config.yaml
d_model: 576
n_head: 6
d_mlp: 1536
norm: "layernorm"
positions: "rope"
attn_scale: 0.102
tie_embeddings: false
init_std_qkv: 0.023
beta1: 0.95
decay_fraction: 1.0
final_lr_fraction: 0.0
batch_tokens: [16384, 32768]
seq_len: 1024
steps: 22143
MLP neurons of a small language model. Each row is named by its layer, matrix (down: output weights) and neuron, and shows model dimensions 384-447. Each number is 50 + 12 x the weight over its row's rms, rounded and kept within 0 to 99. A neuron's up and down rows have the sign that makes its largest values positive.
A block is one neuron, or neurons of one layer that tend to fire together. After each block is what it responds to, as a language model described it from the Wikipedia text at the highest values.

L4.down452:46 41 48 55 46 58 51 48 49 40 55 47 70 65 30 45 36 27 25 66 52 64 53 51 55 47 62 52 72 57 42 46 64 60 74 59 40 56 43 28 53 36 57 53 64 56 51 59 38 48 51 41 33 60 41 47 51 34 25 66 47 54 45 61
Description: Final token of a name or noun re-mentioning the article's main subject (place, institution, person), often after "the", e.g. the mall, the college, Thorndale.

L2.down221:41 55 31 49 60 58 54 52 74 52 38 50 45 23 60 49 25 39 39 37 59 51 33 46 46 61 75 80 54 34 38 44 47 42 53 59 71 45 47 53 65 52 52 58 62 46 56 36 46 70 24 52 60 74 40 46 38 51 44 65 35 45 33 57
L2.down265:46 42 46 65 42 73 61 55 56 56 30 65 65 56 62 59 34 48 40 31 45 35 47 67 33 48 33 51 43 47 56 49 51 43 54 41 67 37 51 52 41 78 55 29 45 41 31 63 68 32 44 57 66 54 47 66 69 45 49 42 41 67 69 51
L2.down348:74 59 43 78 29 47 63 52 71 39 50 55 29 58 42 53 47 51 54 66 61 30 18 40 56 65 34 64 75 22 59 55 56 53 62 76 81 32 53 53 58 40 41 65 60 37 61 41 34 35 48 54 38 55 47 61 58 63 54 50 60 38 52 38
L2.down381:60 55 51 42 66 35 64 45 57 46 56 38 75 55 53 65 58 40 65 36 38 42 52 53 52 65 66 51 51 38 70 34 26 42 54 53 45 45 61 50 86 40 48 67 41 60 58 78 44 35 55 53 54 49 37 51 46 45 61 56 43 55 31 57
L2.down444:52 34 40 50 66 31 62 61 51 66 62 51 45 32 59 60 48 59 33 49 70 36 42 36 71 39 45 57 73 41 56 49 65 31 55 46 65 66 39 39 63 50 42 66 57 48 66 51 42 28 31 31 76 30 46 66 40 51 59 62 34 35 50 49
L2.down470:71 49 58 67 55 39 44 43 59 35 50 40 33 51 41 29 36 48 66 35 33 54 43 24 51 52 68 50 39 45 56 36 39 74 41 71 54 47 62 68 62 61 57 29 62 30 21 72 53 55 43 38 39 53 39 67 38 39 41 72 68 36 58 32
L2.down1325:50 47 39 32 55 48 42 49 51 53 50 55 51 48 64 39 54 58 61 48 56 68 55 56 43 66 46 43 55 23 46 37 41 57 47 58 37 34 54 47 45 46 59 55 52 51 44 55 31 64 64 47 31 47 33 55 24 29 33 50 38 24 45 46
L2.down1349:35 52 48 59 28 70 49 52 41 47 58 70 39 53 38 58 51 44 42 79 32 59 40 46 26 49 47 68 52 78 67 45 52 32 47 56 42 63 40 71 48 59 31 66 47 64 55 56 64 43 42 39 50 53 36 68 79 50 40 62 49 46 47 48
Description: Nouns closing a back-referring phrase after this/that/the same, mostly time words (that time, that year, this period), plus commas after opening adverbials.

L6.down515:62 61 49 64 54 33 67 61 40 51 46 45 65 45 34 44 59 52 55 46 65 47 44 77 35 43 69 51 56 55 34 50 77 69 65 55 40 48 57 68 58 50 56 39 36 43 58 45 42 62 38 58 40 78 35 48 21 46 53 42 41 50 53 72
L6.down704:47 33 56 52 56 64 52 73 59 60 42 54 57 79 65 52 53 73 49 61 59 69 48 33 41 44 70 43 41 37 47 55 50 56 45 38 47 47 63 73 71 45 41 51 60 52 60 65 61 64 52 41 38 51 73 58 48 48 46 56 49 51 53 49
L6.down763:39 49 48 62 50 53 35 58 25 56 44 47 35 70 70 51 51 39 40 67 37 36 56 71 47 37 43 47 58 56 56 60 58 43 43 50 45 61 57 39 54 46 37 58 46 65 26 52 29 34 61 65 54 59 60 68 38 56 60 47 46 52 49 30
L6.down875:42 52 46 44 54 42 54 51 44 50 60 47 73 45 65 47 59 59 52 53 66 47 27 32 43 49 56 54 65 61 52 49 57 46 60 46 38 51 25 51 64 65 48 48 57 37 33 67 31 47 47 61 42 69 54 51 49 52 42 73 55 48 46 43
L6.down967:46 58 66 76 59 44 54 35 66 42 36 57 50 56 52 20 70 44 24 45 54 23 72 56 41 57 74 43 61 32 66 44 48 47 54 45 58 60 61 28 46 45 28 34 70 66 52 28 62 55 37 35 67 50 39 43 65 50 42 49 32 65 34 66
L6.down1140:22 66 36 65 46 44 55 47 63 38 56 52 68 55 45 49 49 58 50 52 46 54 44 50 55 50 56 55 47 29 48 65 54 58 39 71 60 45 26 55 50 53 41 65 48 22 35 58 57 57 42 55 43 37 46 39 33 25 42 58 83 65 45 39
L6.down1325:37 51 59 51 47 40 50 42 38 37 64 56 72 48 52 71 60 51 60 43 68 58 52 53 37 61 56 62 33 40 51 60 21 40 34 46 41 54 60 53 34 57 52 56 47 58 47 46 75 47 65 43 47 54 47 41 59 31 39 42 68 39 40 58
L6.down1471:41 58 64 42 50 52 26 38 65 51 72 63 63 59 54 48 66 64 68 73 49 58 68 58 37 43 38 42 45 25 65 34 39 53 47 52 45 43 60 44 56 72 69 43 44 37 46 69 41 43 62 42 65 39 49 61 47 60 59 52 47 41 49 37
Description: The last word or word piece of a noun phrase naming an already-mentioned place, organisation or thing, often after "the" or "that": "that province", "the paper", "rejoined Celtic", "progressed".

L6.down191:49 58 67 64 39 61 43 46 44 36 47 53 44 31 43 40 80 46 45 62 54 51 35 63 34 39 51 39 42 52 43 44 59 47 55 39 42 48 48 58 56 55 49 63 47 64 51 75 63 57 42 45 59 54 67 57 58 63 60 65 46 60 33 30
L6.down302:29 41 58 68 61 62 40 50 60 40 57 46 27 34 66 49 64 57 46 43 29 60 43 44 76 36 67 57 57 64 61 57 75 66 31 53 43 40 60 63 40 77 47 27 49 56 74 46 42 54 45 28 38 36 48 55 64 54 57 38 27 66 75 64
L6.down428:38 48 47 45 49 52 35 45 51 54 47 55 69 35 66 44 43 46 45 59 36 48 57 44 70 62 35 30 33 67 60 37 40 47 50 54 61 41 61 61 44 55 57 54 29 60 36 66 66 55 53 45 42 54 63 28 65 61 66 50 62 62 75 42
L6.down1125:63 29 41 64 51 55 40 37 35 49 40 48 52 66 43 53 38 32 54 60 52 60 42 62 58 46 50 49 71 56 47 51 56 49 73 36 43 33 53 77 46 43 62 62 56 45 17 32 42 57 36 27 53 72 49 52 41 57 44 50 72 58 59 60
L6.down1182:60 65 57 51 50 79 40 27 50 43 61 56 38 61 42 35 42 67 39 72 44 42 42 51 27 57 44 39 25 71 35 39 39 48 64 45 48 39 55 49 39 38 60 63 42 56 56 50 42 64 89 40 60 67 59 61 25 58 55 77 53 45 57 32
L6.down1214:41 55 64 45 78 40 53 50 56 55 52 39 53 71 45 44 47 39 26 60 61 38 54 37 30 52 57 59 24 39 74 47 49 63 44 54 40 55 49 54 50 37 23 61 49 36 79 58 38 50 47 41 55 50 46 37 55 37 44 34 55 67 52 67
L6.down1434:49 46 54 57 38 50 43 54 44 33 47 43 37 54 68 49 61 39 35 32 47 58 28 66 21 39 30 40 69 59 66 64 47 43 59 54 81 42 42 43 38 66 41 47 40 54 51 48 54 69 51 51 43 35 39 60 59 55 50 66 62 49 31 52
L6.down1533:63 45 64 59 38 56 01 45 52 50 46 51 56 66 91 51 56 63 42 40 44 45 42 51 41 54 59 36 44 47 48 49 37 35 69 26 49 58 42 45 49 48 58 41 30 75 43 58 34 64 52 38 46 44 34 70 34 38 56 60 47 60 55 36
Description: The word "to" (also "not", modals) just before an upcoming bare verb, as in "sought to replace", "in order to evaluate", "did not teach".